config = dict(
    head_dim=96,
    vocab_size=8052,
    init_std_qkv=0.0484,
    lr_head=0.00609,
    batch_tokens=16384,
    seq_len=2048,
)
MLP neurons of a small language model. Each row is named by its layer, matrix (up: input weights; down: output weights) and neuron, and shows model dimensions 0-191. Each number is 500 + 25 x the weight over its row's rms, rounded and kept within 0 to 999. Numbers have three digits each.
Before each neuron's rows, "fires in" lists the words (lower case) most often at its 100 highest values on Wikipedia text that the model never trained on.

fires in: "company", "project", "club", "group", "board", "corps"
L6.up364:460486470551502503507489490542480479498540490519515511513488523511452485521488486498534511462544515482540557477500490526483489465514487488476490465473483526494486487501508474541487497472515487565510538518493452538504517483510463520522490482480465486498502520525469474483464537512511439549478482553534500490529503493479502524502476518525481476537518499521490476490477526501454467492518506478504516496487503487505478493506501490521496451524506458503508509456519479478509471543515506503483536472532503529568533457445494482471455521471504496531487551507498486514511482536512492524
L6.down364:512504457457510463502476550491502447507466511523506490543507504501506481484455411493478520493451500505485557466485524506478477483521488489508460498523487528484519502517496494501505535541508481493461515492507550484476469523497500472496495512550459492495540473480473494462498500567511474488521501471512492532481492480531480552451501529500522469496484521518512502509511492472508461487518517501559521524509469484522490514512506483526515463497546524499543525532484546458468494471493489498499514487469479500468494522529560510533539513511485500483471483485535505500514497534489506511

fires in: "his", "s", "one", "the", "first"
L6.up91:466460501475509466464514530492485506523503539526535505484451487531436456514488506493504532460495510492477485483487471495520530505500468492499472517502495498492530485537537474492487478492476499510488510542511512486495547471491467522515468505516448472490544494497527455516501453471506523541476452511516503493504534537456489505505513530512555492535523505538510539491479499516520491483520501546470526503423506523518518511525484484541447500522485533513508479529514491526480468548511492478496512493502470533461473514518504513481484482462513496515504478474547538520477456532487506507
L6.down91:480469499510523548488532511506513492549526435516474525523478465476501491487547501454481460487467457528515516524498486442537493501524493513498478537464481513488501511485477521499496526537494498538541504500520529502512471527507535485515470509497485496499511528492500470488474506503489513489478466521489455496415509484470534497509505528498496492575494508491516493535481540505483489520465490511479484508491495553502524501495474502477464525494520484483527519520503513505505507527522491458513507462447546536469506492525498448478515511540465499543505478442470503477473498469537507500

fires in: "would", "may", "could", "a", "must", "does"
L2.up734:503532513491520484515474512523511445503521511504525512496533479498504521515459489486492517501538482519490421531536522496541492498528482525519496525466486439486509484490519480520528532488503496524507500512481499506496485535523500479483457463495492459499505482521472532528512476507489529480465421436448475493475528478514544500533553485506527508500547489474523504505513519558493514525500507500516531506520502534533571469486484495518507536511474501487487523540532515475517491477468499490526469501474490497466492508465475527508486539512444499484506504456460515499506512499471482494
L2.down734:527491481479486535485520526460460461495530507524499521518493529488465515516480485502509487556507512495519500512518490488475499494487506477534527514520510439519508448483520474491504492497521485519486441512539460542479495501521536494456458481500527528515483496534460518514548527476540523507502463474454500528491487481486519469493528512494522520526486463484525506495445486481494527521506510550515526506492544530507528473570518518467454496479501511501509467539515517509505480451504516479452496482486456536450484544496442526514520527483471485509490485491517501480479513510519485506

fires in: "in", "at", "within", "for"
L12.up175:540513495465523517470488528516478482596494538504489505476483511503522487498490444492521502524490504495525517531510513526502487462501535507510511455463528488515470523463471557497461513493511499516520488451488519500501481513528505509503481561512517464489491481524460489452524474490522533533494500493498479515502501547549518521528474515453500513527487493511478540474457465504500511492526483488502538486524517475520490532520505479504488455495477474456480527467481529471494455507512522512480538474503482499519499480488474526500535555458488474519503482477508541459541528487465500511
L12.down175:528506538495483509480542504471480454580523495540474503490487474534514499488439505490465551455508519467469530442541496513496469488507495530496510484476504517524473476492514528468464469506537493496518483479502515527488498521512483484511537490539517513458554541521495506525475474506527524472490492473505486495503499495502553490482491498431493520538537485480516494486472484475522469526514469433506539463511523487524467469517500498491481474498502477464505523527506514528509525503486528490503508539524491524469474487492488491514501512559486459513534513511533509480500463488499495525

fires in: "of", "south", "all"
L5.up665:513478509484441508480498488491509554496498521488503501566498511513486513515509504547516512522505493451498488476486491564491505453530490507510443482477470495528507525477546492489489515480572503477503500536488487494536503503463504501515486523459491525514541499479510467495478474507474482483535480504553455524525556516540495519521493471531512526486510501467519473457489435482507503468499494458537523510520545487489501470469472518539492498479495504483491516483515499466477497555471521450481517541485496517478534487522508515520533492487495487512498484454496491520446481514514512476
L5.down665:513476495519529531498492477484539513443491501505531494495547492492510486547486503469515522471523492491535502530458464501520505510530508432518472507508514502429503500487509493507509491499509485501522571510491517522514491508509506514513493486472470498510513488496475499556537528512515478491506506496523505496495473516470463494489486450549473464505513479497490475477497474462491501558494496493471524493511498499454504455480481466536470440515462545544512487496520540494532447520484535513509475488482519443479516479446502522490493515502526530482582513497490495479510489498519519524

fires in: "a", "synonyms", "aroy", "an"
L3.up169:535496490512496489477501491497496501465500504467510515511469504526483497529522512480499500528498502496426514456565476477497505494461492498524481494518509519491455488525520494497480508515488497529542540482461498496432487474505507488482477529478453504489505498564509487526506517539500494510476489484489486483513463516484469482498490509494471494501527528522508554505482542479536532484520527499553442433548495503520506503498491514530522482498510475464475466473538540500450479519550462539452571497509501494498505489499487522527460509508510464489485531501476478546491488511518506501
L3.down169:475463482515487520476506436494466476512463479502525487503527482554520489450484494524471537481513467498434485462510498494511464535534474521487502525510489478510527487496533529505498485493498477503498480456514495470492487517490512476513486461489473518486534514532508434565488469496503529546496492509478502474494499495462497471491557538501532481521511535538524482510488515531466515529492496460525518494510512524482449518497462482528471497546508517499498467512518547540475457548504500508543504504455494500503551526512508522524503536521479508505510474502515487536533493488466518506

fires in: "for", "under"
L12.up149:509499505490481514469494525505516535543533519509540508458479492482469517493471504514537503510516499482493477460483505536522497531530479480490514500485519562485503519464518476484497477483493467446479457452471521525506538506474463523517458511483526515494478492505473507505503483489523501511534498541472483464548482543513532513490485492488480504485487475504456525492531464527504537481520466451487510488506525485533530534475547512491504506467524517441487479533421524520516509546502436518488507492502495508504493499518513517525501494474489535564509462500499500503520539491444504497
L12.down149:512514517467473505487465453463483477473512539494490484528516515522502496486504519505481536489515553498457555470522447453480504461476518505471469492489506522526534507531510513553512508450523523526556509510483515467478476494529530451471524522499492532461461516497547489521486504467478497482526465520522498484501491493490523542490517454531510516536482519550472482485499495473518487476513530439503541513504515538476506530534516529486526508473479492518488508529504500476484483473533502527473497504464469541542529470492504498477518461513489470487484477504536500487486529491496488469

fires in: "released", "developed", "published", "a", "c", "j"
L4.up591:527530518496542516531536499507502522498447516504514490504496484491529468481458489516460497497476489483467507500490467524545483482446488497502535437506514525494471522491466492552500478431459519476502494501500484516558494503508553500508527473515462508486478499551544493506513479511487505487487518498484500490485476479463517517517489492475509531467528512511527492480474463528502505460553506516450545531492480500518517470515525577534532515456525483468518457493534473493490511509486522477505486477526528497492491507474492508475533489474467520495501529539451484519503479516488535509
L4.down591:473527510518515480556502522495458531510487452482495483456498478490495540510499467494492459484490515481538525452511522512515542491494498498457498514454482526504528496480493520503535517546514488487519539503471481488477492512563521501492533483561508531478515523514485494490462485511503524500517497501490480548461519527523510473500523564550477469518502505534506509469491506472469503537507513495491525513481452527469472483479498529494513499462499501481530568531479489529445528530497440493514521456498482520493493509488480474481504519501482454548506508482507486473517504444478493503

fires in: "in", "nes"
L9.up87:478501468482477467481521511548493492506497458539486480462511509518501455464492512497534466488495477505551493486521488502514503525477532469518500504554495503480522513498502502512491480570525471520518504467517539461548494479537419491511498526505531507489513472533492449528503446466506497525521490505542534487508500521537439500471495473466530560507490461488489550505480518521458539484501499506532507484499544515513465493547472505519492525476502499478508529512524483499498503457516515496517493526526479484533495489518514513499509498493470517497473486492531516487516488465489534558
L9.down87:537507517489544484502466526465455474474519450474467521490488518490495514511519483506513488502523485464505486501524501443503527506496499515558537460489522486493492501494501563476504507487481492542493450469507520486490497486512494520507514518496505537505496509529463474481511490488510524465471497506467474460520509505487483516543497527448466549522542497486509505496527510530505499500480501452542549507470474517478506448512530513504514475482480470484524493497536515484520487503477511487500509559470534459466514515451490555512482483535463504535453520512504551487506494567503476507

fires in: "known", "single", "song", "cd", "english"
L2.up103:458483478512507517489541549482519522485452524548483475497492442447484489494472509503495526550495447508489484493508454504482471447465499466523472473504518510476445520500518476545477490491493513496510478487513508514516487529454505533517497510464532506495485488535457436493468500509460505487466495485509534560496477519477480544485522448521460507529532507499524501525488484489538501493485502502494518531456513465498491475493531489496499514506536486529522544526524509492482509508498492480493492462503502501516503507513494510511508529526519530515573524515497491548475460545483507515
L2.down103:484466509517452538485496502475492469523480473489527475478465487486476491512502494489499518516477497479506515500491527505509508508548536505466507531498516497470492517475485479504469541495501511547510489573525482519512491483507483476498504497477534506516481484523476505523475545485512481529488513537551481494506465480487534486507490543463482483490546528531534452509540515503504507504461494502470453513446468547470486521504557515474530508498480477520460498470505485507568541552511502501509505485515522471513495514509476507448498541508513499511495454491518518533431454511468467490

fires in: "of"
L5.up76:480516499517449507532494534458506523506457520476458470497480548496490522498502517496496538490515512487485471486502448481481508489533540499526474485478474511559473519499503500485522468489540546483475502485486532476508508524516511521525537557498498479498533479504509457503515484494447512456496475502495516492499471515515540499537456476496519557514508517481517496503498470504546492440506484512508517485506476480532470488492527483500512479507535551455489516512447486526495478509530499504509490528504505502518451546529466508453484519477509556492505468498465521523467462490512558519
L5.down76:512489478516517542481475476462500498465466494513488462490516488499532496473528491491535502490526487495531494543531524482452507503513490492505510516515537552483512493508498541495523493493529511487449520502522530488525540498510487528498557506495543504517448495486466472535493462506481526520497519488490526510484488524512489476494505496499547512502518508495522520471528513512516473521456513430493505508519534487535469532489493486490483478493450519488477516489475516521532497495474520482517493472487468453498548436488558516498490467518521524459454496491530438495487478470526575472

fires in: "a", "al", "an", "at", "anson", "with"
L4.up517:466484522546493488506524521474536523467457495504551484492503471532490461520500449509533529479528484478457489450534496497506500481490522475556456500509512495505498497517530484520505507517492494506514457454491526517449503497529516539515519506496437509503512505507452484476487513523492517499466521540493498487492496510497459513485526511507490477504505532563509507464492528477513537493498535468546515517519505532498500505492513522512474450530496500433472514445436503505491495484461513519480505506514535496563546472491479534515483488516493525491495469529492508520529515450511498517
L4.down517:476464495502453510509511509537499522524484495474512477506521509499488499458456522464529541531463462499507522482519485467550480555529502504481554473491525502499484468489470492540524509525508474499520501508514509503478472475496497478525450512489468476488529540512513520543522490510484525564492534509487448495515472512466484523542525511532532517520494530499496479484484498526507489500507526406486543518473492547465469494504466482525479512494520531510468456499478538483500479500455480483536469498460486522530437536516499503510498502495492502513534493485492503524509476527499483494

fires in: "an"
L10.up541:500501475467503539553522447491479515467487504517488558509569472515492480546494512494489499489471483506489480503521509541505498478541498513461502473503471485554515483494508473524496496511497482488502513521460509467536539496485498509459515507508470443513485516500476473499521525526486481458519510534518500526526496482499478461500480496499525474550490486481516478494470531492554579491500522520513501489467541502501529506510494491511493444517490475487484485523537509523509525515483484518562479525470462499462452541550497525475493523487526489511515433508509492507509503471515522481
L10.down541:514480472511493474457520512468464496502508452507522468532491500537519518471509498492479522468472459535510479482519486526519503473505509501454494512522533531467476465508521490505498478474512516460486472504536477490475506491493474471524518455506498522517495473495526522545518530548462522509526525505536520505544514471496449511525497535494490521480509564514549493491489441463476504533477509524486472512549532463504506516514502499466488493482495501505488478495497495461514519464524483514506462539481517519514513507452495490503552527488451474541492475530525516491552460450528525486

fires in: "in", "a", "an"
L4.up96:508482498534496542477482517492532510477487485488482482474513494487512527531486509512498509493558488492479502476519474498512538530509492499526496529583528467499452489483540474526479452504461513501513466509505494541478495507544514522482523492539471523487512508531534471483463512502509511487496483519472475455513483536513461487479535502495523512477528509491454495449487514503496527490505526489497475485523458483517485473472482481543531460499525501444485464501431488505500506481516477480462551522549510501500538512534499529552505486505498535483508481457508455538473503493477517458
L4.down96:476479501513524453533488503493473495522478527498516482535483501552431475461516521484507521528481453504473500485527493514508527503504493459473489465449519480500512487500470533528507502540479494497491450507514491488482486469511537486557461465465497530473521506543481512537569513505516516484532490530458521487477509479493455546520527476508511484542496493541510502496541490494490466474503516486530486485487518504478476506479468509540476491487509534475472456499485512498470500501502508488528525510502509482552507464471478500508485556519559445501551517524503513490507490520512490471

fires in: "can", "to", "would", "will", "could", "must"
L4.up359:479517520529534520515456529480511462478517508483522507532493522498499474482480522526527496501538515500491480494490535468496483516475467491496517542488511487502499474488472455507453560454539486468454504530506508461525487496502504506511483557492507461515513482510512495482453478476454493513492466502465505532498528471463512521539526482486517489492524486497494483542530510535517529519496527500526548547496484498547511501478535524534512494472493522504468539502489528472517489455492488498471513452509490522505481516468489563526477475477518477508531514468479537445530557502484539508
L4.down359:523490496496490545517502510471468450530505493496461520525491487505507530549474493517516472514514508449517495520528474478494485546499482513511518520538514491519541461468489507536458511496521509471470434517526470500492457535512533486532471514508493481533492488521480470520484483488515502522467501481458495501479496499527522500504513510491496543533522492476515523481492476478498523527509501529552509515502500524482500511541531485544477497508492531512513511523543487495479530483511493505455518470485486543455481473515441496533488506459447453480518489551489555442443491496473497489

fires in: "an"
L3.up272:535456483504482504559502486503509527458474524521524567507525492548541433497452507497498497494531465506499469451502522442539484515495543518471482482518506499528509513487457509504507512487517518507523506473518468513482519480514492470509523491492492515526531514513448464538456528526513538558490511511500502516512486501504522460508533552494521469472513519455504556514493522517492489491469490456549497495502516486524507483517474512496471444556508486492478491509482466514504486476487499526509548530448497499529488491472489507514529472493501482495505455495474493512513477496510497483
L3.down272:514456504466514518520503490455525519482507502536519548492553504523542481474491475487508502524510465502530456494530524464536506506511533474488461535475503491513496467484483544530464503520498492453469466475527443491514464484503523509505480457497469503509565511526480469530489515546467562539511513492511503542515479513509514486515508514512542472481507512462503478484492479481527531523487480467534513539485514541486489497535482483484504453513526543474475489510545500461488471477489499498494508549468456501503478528490493503528513483508501469518478463519477504533512487487481524462

fires in: "an", "authority"
L2.up763:533459498495514459495483430508496510467490509521496588508482493486528491490464502496481490492528508544516466440502493474519517492511527497468482485474515478537513488469551512505491499499525521495511516486505479492483515480519510509466563471467502485490517493500460497539495543506535530522538468525495508497518476509509521497548514521510508472504503517477545522478507464516517499482516468483521484497453536469481533465507466551480498452519512512499489517469505480571505467530503544479532512515493471527512484481495511513516515467528472485533498455446486487470502513500502474467
L2.down763:511499491443496500535487492481504510497464520533467573479535518517515452500525506501493520476508483501556466494517513496542509464506527472479484501466498483498508466480520521504464536524504532454488491512511495475495490480526510484504509445500498508528532506560481467504464551538495557505540527474539531522513477496533487457510513523505489433470529471458539505493499494486494541482507467482508501538458500545484495512538466491491501457527492529477463507533527478476494477511500500481509485520485452507479513485491496504511534485497508469541461470531491486507519521479497485485

fires in: "would", "to", "could", "may"
L10.up245:489482483480528473519485495497464482512505464518501511518505543530515495499511531505521460488559472525483464503546507476535514434525476519497479547450508493476475446493502500518496478476528483473526482493493491484523532493506480475477466500462496537512538467505432510537490495476486467492474483495500525515509504516537534537544459486519479539501501481474501483490485557506478495508495529483538526504505476517462514517481491539498503523510506432489506517481476532481527531468522481539483494498474483512489460533505489499492501508472492528533515456494442517471532548507465524501
L10.down245:475465479494480450489488481503462522527502475486509556484487522519511498497513521504508510508489509505542470546503468518541487499541464511523480529475506504513493431516532525561475491519559493521518481498529481444525531492522497497535509512512523522539497456524522485529468494488508455521505479461501521513494472501541505517513442498496457484502454489464506511479490527485465493511463535496526483498490470492498554516493531494492475509508530484493507481479485529486535527483500457464495497481501444537498489530468521488529499505472544523534520434518507529488468491486498514502

fires in: "would", "may", "can", "must", "will"
L2.up586:517548505513524515491500552517522449502582489482512471469495502531495525500472485543520522505500496507474496536509488476505510496518474522474464467503523469507490460523519460544538552531498505506462473528516458500509508513525547487465469510502492473481501468523490511507536514448522525507489475463456473497451531501473528477491502498436499494510488493520453512499491541513473493492484462496477520525504505516467473508495499527526489529521530492516493518484525497443512510513471548509506474471527469517493483504460532533492478482483485534498514502469478539517495556489491472479
L2.down586:541507488541513550507498481487499503520546479468497502516498471492483524473486505512529450496517489486498479530491476481474469497533489514510506520510533456538560491491517506537504521520475522538452531490535488517527520534506500475528473494513495469490471474501511472491519477458471514494496457524532475504515459493535538502485485467455491521514486454528530507460488515502540485518527519530515526512450514511474525526537480524507488501502497503496471463519473539440500539495537538474455483491540500543453510482458490503508478440493490472484530474496523497483490520502456508508

fires in: "the"
L4.up122:470487522508505485444575487479545475518494483551541491478504451524473422503478528553512513504532510469522494461477511510482467520487511488514497518501440533521533519525510480465466521496524475510533474473517514508467489487551528513520509487527469473489520459521506505502496485475503493539501502536534502522485501466498486506502514480510525485528468524538498493451474532509532530513494499496469514505461495536485505521461497509473514505518472487498510480517485525512477467500531473492500493495473444453556479516530533513503488555487494460522534507490497510472495498495490515477
L4.down122:476453551434488516478477497501528499483499530478511581480519451466492522496510499458530525512480456502502524479491495470512493504497486496505487519517491475448491525526494514515508471502505492496477467514573553483474489514519483453503519564545486508496498479481507523499515520521522496515472461487494473497471521449492520518503495549486514505498482499513517488512507510495510495503516571512517486500513504515478490538537471564468507483514513462500523488479463569485481503465468510515472484466511498513471496523504581481495501494509506498486510529472527486497503494496473517501

fires in: "would", "will", "could", "did", "does", "can"
L3.up405:513530501532500515488468535464474477481510502507484520494500549488473511515478524508536507567494477439525463509502542495485539505504485511526488514504512507495491458481500532520517556510530543515482473555490548519522473491461471458482483482462514454500498473475526456527512476484459517507534496475508460489489518475507484466555517469492495522508484503479531473541474494516504511514478526526494547521512513545538553504470498512518480503529492509520490494511482494474500506480525517506512512437484503531525497480514469534509458531464467455465504492497465489496491462503521481484
L3.down405:515527504520467528494486548515470496483507523470475493480511478502484527518486532472512526463505486479518498488560516482476454488492495534548514532517496474548526465494522468510442522541491490467430475540519480494486479489520511482490461483484506443539529516525487475530472504479503499524502460456519517515493492503508526484501515530498550526521467464484511526542542454521503528475481542519489555502473498556488508477477514520530448531475452533485481511500530475465499505513477520494505510511488484491500519505508498495514499489457487494508492462469531523469485476495493500515

fires in: "known", "published", "described", "released", "written", "wrote"
L5.up91:550504477481494521501502498533505450488481491502495485486473491516502459507496517497514512506470483501448492509495455550521519501480505497484511486509489527494449485517483508499478502533481522462497522521503529530520467514516496483520476498511480525510494545565495500550524483493496503513505460456534497540510496490448523555553517474513539483516558478397507490528439480508511530536536497530486560516494505507504489524493503513501515497478491500482492530498557519497486527477488494440524515520497512498484449508533488509483485477489462482502504493490465486521511493461492490473
L5.down91:509480542491505486477542510459475426467480489476523483481501496484468488504440492516528511530480492446484529531528489497507515462498465539463502499493493540533528495490492467503487480495553491503496507522506532547490479523511465518459585488500516494477502530539492476539497482488505460554483528487550481485480493447480492537526527526456488465472506487480507496518518502516525518516534515515517550491525521485525500486479505553511503509484504493495536524513473493525494488509495518500506491477487497502493460469527536472483504478513548507461490472494486474515526484540493539479

fires in: "with", "for", "or", "to", "and", "are"
L10.up342:505474496521514528464489514539443482567490521489487505477495479523502506470468491539553502472486482458498496461510485481514509480501504518489509534482531505504557500483502539501476517434470454510539471482507526513505507517490532436552479496536507481488505540535528492473516516506519531521447495499475516532554514504493520507476494491479493533525471506491502514463511512490486511502518493451505483542533520480529511512503487494466511513483468483460503557505466515490504503523478524486491538479488511524510489505459463503493478520492469470521527479466457531465467557500521513512
L10.down342:542498552459488479437492507442445458568514512515525479511493548515488465469492517511516516464483514478492535472535501482520484533512485524468482472453523465508491494512519533526525492471489463467509501542510532536491472501469506492528507488529503537458503522479511476522509521500506527495530455498528534550492518481524516486519482507459528524488493534493504497490457498478506496499484510463534489518486492469515489474514501493477505490550493464513466465492492538465494526516475501516470525495538475523483487524485514487504489501528507553508470453495490516476491554508507462484

fires in: "it", "was", "is", "they", "a", "the"
L6.up120:455504529519482481516467477482452502493541536492484522506506508536496491476446535509512444491526502514506492486523500524524483497481497515494480529498511507548510492505498476472491491502491529525501456461508535492515483520518533521471516457462468486477523485489525491485500520526471494522514492551428486498486535513518491497473448505522525527524514511498471517494453549516497508465495505473492501509472473531530550533473519540515517486529496528496462485500475504532481454490464490514494519469451511518523498519514487483452498544504528474541541488473513490479518471543471431482
L6.down120:492502498546484525461482498472511516468494517520508524513510472475451530533499524479496527481471538457488521488478461444518495527516518514491520526487500486494500464493484500488514486450531464482501516489504469514449518480490462479486506582508518472482497469507490551499561516512535494519480501493490510508443515519495490491483471503502497535504480473526541485464522502527507466495502506505469512456470477516496478501479526527448513475527531499527562497547510517504468509503466484494513536472549510477479469534492488476500517486506534501499457550542523523487503482499549529512

fires in: "of", "at", "who", "for", "on"
L5.up11:500526472551479492510499506516519487494463492500442510512473510499541492501511503474473528494500511466498489516466480580486464483506488515543522527501431567481521510520512469533530492485547485465469516517454553489544487527502511499498505520531479479510474535512514494469486511528461480482512464517539499503487508543486484534520461528511512503506567492485488463484515493482496504489519502525506520503481496467529509487497492501480473531518563536510515520500496484479503476483510479464543505497463474480524469512516445488457513502488459506517483495458476514508488479533536464508
L5.down11:522486466480499499523516498487503471495505496509498455503480489506484491522491493498555492456480465473535490502492495509497484516471503489476484514511515473466497453478470540543473478482452519515513492486514550527504518492498492492479505491505519463483518507510510516535481490497445512500482559506515521473467539495498478519457524480473524503495529495536517517539487520537495502508521532525534538562475501501464524489487520516557506472505505543512500561490484524478540424501505474496490462456496484485460556440527502490463535479519493502478475484530552483529519501505474510514

fires in: "company", "companies", "band", "group", "bands", "club"
L4.up745:518471513523508514545531518494465522521556485520443448507473494513491523502498502468475489468469478558518502502512532507496463464500471490497501489470472505480515530505512509513489507499466556487486485529495506506473480535519544527512505501455468545470490470519545503536518463505495482540449500462478502529524513475524480483481516504497518528517474540510521494511491461516501484483467510547499487539484533493491472513509484546540501479525522478534549540435484500457485468449512495511498545518518517486529484511498453504487525516511445504495490520485502491482518480533484494504
L4.down745:557495485510564505473551512519461464485494505506457516493471542472487489513504493507531471492455521501502519502506513479487522442512477463501488476493514518549498482494518487464507503539493485521506528476466479515498496463509492498506529566529477498549544526461499469492497520524492519522482489474502503535499453490508489500503544502480487481515484478505518466468494517480453507493509534503529549565522460522533510494527476477451445507521541555488524493470500460480508490504492501495516513465464459494505469495498518471479523542488483523495504540487493491466536493521496510498

fires in: "can", "could", "are", "may"
L4.up439:514517517530519466492475502496472471466556545486471503486503501513493552518489527457500499480533474492544483521515500480480517500497493559502445509452563505488472467526511503546472497516490502476493493535493489541543512508478510474471453522533474475454512514532511489525566505455497479540497481482503473523498502491485518530519499507488477510481487517502480506498484527503526514449463482498500506504478496511524498479457540486537475479500508524485482493494488507459512506493528488519489469498529503461544489520522474525474444497455466496543485538463468515522481537504530522528
L4.down439:468461500525507496480478511490512475494493549506478459493485464472517531507451551512553432472534482479571501506482483462488470538500503516521526530438498470502510511507529489516526511505523493486438466506478526496541459501490470472524451515515439516520571492535478499496513514497488481503511498485479481501509499492477512513498468499498485532511537510521499499494493509495539515517490523516517516491484460534502503519526506522508490548482514438515485504501498528479509480494544515528501506485481521485471526546500471488513468460526470494442483499494506516481497515506517509548

fires in: "he", "ve", "she", "hearing", "hectares", "hebrew"
L6.up350:533476479533509473497474511512502500524529510534507506542486510527483508490493497474478479498510509483491523513502482493515507520524464530523475463538496495499512509494486468545463527487515495517509491474497495481494504500552504485497536557456493481506498494492454526491508482498512549514490447500494508510543536452553487492477508497472479491483524485554421518507491479473518480482498491487502497519452534517536458434523544533528497527524491528517542516505491533470492497513526479479512456480505484538491519464541470526508491445491469519515496502499503487472471491567444518515
L6.down350:492556464484495500462502466459480537511511504503463510530491537498502491468529508480479488508534501524531526528492505490530480470526481535533488508482520510491525503505448487502479501433490508531500527534472514461510470491532543484490488529422475493485475477473507499478549509522511503484475518535509510502526459481491488520464481449525487466511534496453462514538548506476537506511524519515530502496492460479501441514496511512540471526526506541501465549528472525490498528510468513467482473504459509484486495536470494537489507507496508473474526507520509486454519499518515504475

fires in: "he", "she", "hearing"
L3.up488:485522518510509450550522458504552456512482509483480482519514449520502462505525495490532500505496479481512512533471512501544507534470468531464486503502511513507480482468512481517498497501523498476506526505466456467510495468523481478515489550456529520503458505479486497528517482461558546528476488514498486542483537499499539505462510467460478499451521502467471552465555507513495506496478542506476504493491499531520517538457521517506509512513512460519509464474519507488495521539534515470495470540494545536495516486488512510511473497538514499517490504477511473452504485537456475512
L3.down488:453489514515506449475458473525522494474494499522478511504497493524483453506528483486457490489507512529503514494534496546500529517515484519534487500537499518511494473507494497492478510489516439496502502514530516526482473529489507486515482485502541541497468487503480516509530489479568490502464504488478473527524491522494540489435511486497471493504521522452462541497522518514527454478538495536495449438479467525488469546465538505513477508470470495555499503507522504481497479536482489416502474489508504498482490554514504531527500461512517516509483506501508534479551467489506501489

fires in: "an"
L10.up403:495495483509485485524459513495497520492484515535500527500533515524506518563518495472515469472506497527507473501498516467520525496512507524498443507488479475551515497466501471526502520474522508441450511479538519499496527506519495457500502480477492543502525513557468471557503527509478536475523504484505464507518475482514508513483509523516500477540508508521493523498484509509502555516448462469539487479486505558532531551510463526501479503509534520463519466476532488511481432484509492473508543484473502510503441504527516516500474485563476467515505467478533487521483495510523490493
L10.down403:542427491478494491518484513518493550485555493503528521478551491494506479513514540504490505443493462490511480497487520511487542491504529492461470525493476504518489513489533495512507539443461512470514488489468490484477542490521472473494462485463516543482543483526477462488503503508481532492518522470512504539494517497517476475512463519528540496502514499550533485515527480468490517533491506467501469516475538482497501485516491454519473507487552501507468498503539441496470511517514465507480532547506497499538460494488532497474521472473525469494505463525510485554493477549509499506

fires in: "it", "album", "song", "single", "me"
L2.up87:536517455475452483524507580493487481490508533529506511528491438524488511504416446503520507497445487534520504494477512518501519471543485500488510496506521538487462530477494493521517508534503489481466510517433508456515520505496538542498479488538478493475491514509478478476513513504507525499496486512503535505503506468519510537510505491541497508462531494508482514477529508486493485490479534463531491515497490476528518485428503505511510509538496456506545464506517474513513522439510485528484534529468519509523526481461501515495516494506500518474506462451482484495472524535504482499
L2.down87:535499509475446452496485489512484493486489480516489480529467486462504514508501534502502481502529488507514496546481511505476498470519505499480536514495513508485497508494482467526521498514476503522469533481478513516531478513521531479506499512522515499508502500486467528479525509533566536479510514509485507526485464543546530480499470494472490507494499514467500444478514517516529494534493501488517482493476497461477547514568536513459531478496499450559513550452455499487504527522443518481510480547486471516548471476549505486490500458524490546447470488471508512503475458529498489522

fires in: "until", "after", "before", "with", "under", "a"
L9.up738:470484502524522507528482494507506495479498517478505525478506491512498500512500490525463493512511553505470460538495545494484570512509524510527519509524514552516513473487502472521507476466507463451522467492480506490467529474496459479512528508467525510490527540518483473539514541513519506527545491528461510540501488476526507494540532496498494513465464531492511537475491469458498520478510547432473505532536490489527528503483502519452494484502519533500459482494479532489536478489531486481498514466484468477480476467413506494497515520486490477534465491501477486477516461466503537507
L9.down738:543489488497468470523551582495518531483489468540488501509498490490515469497466537507502534510476504519526524466543512529493497508492501516488558527473528534503485474507496506488466472522478507474457517502540507467527529494480471470513494519516443511516521480499504525519525501494528508491483464508477473502493528556519449509517535482488504524509504517489487473490460518447510476502532466486533527490510497520501416493498458477519511482489475544492465487457511527464518493507510480530466493490481443487523471494505507478469453493497521489492521506502519497516549507490535503536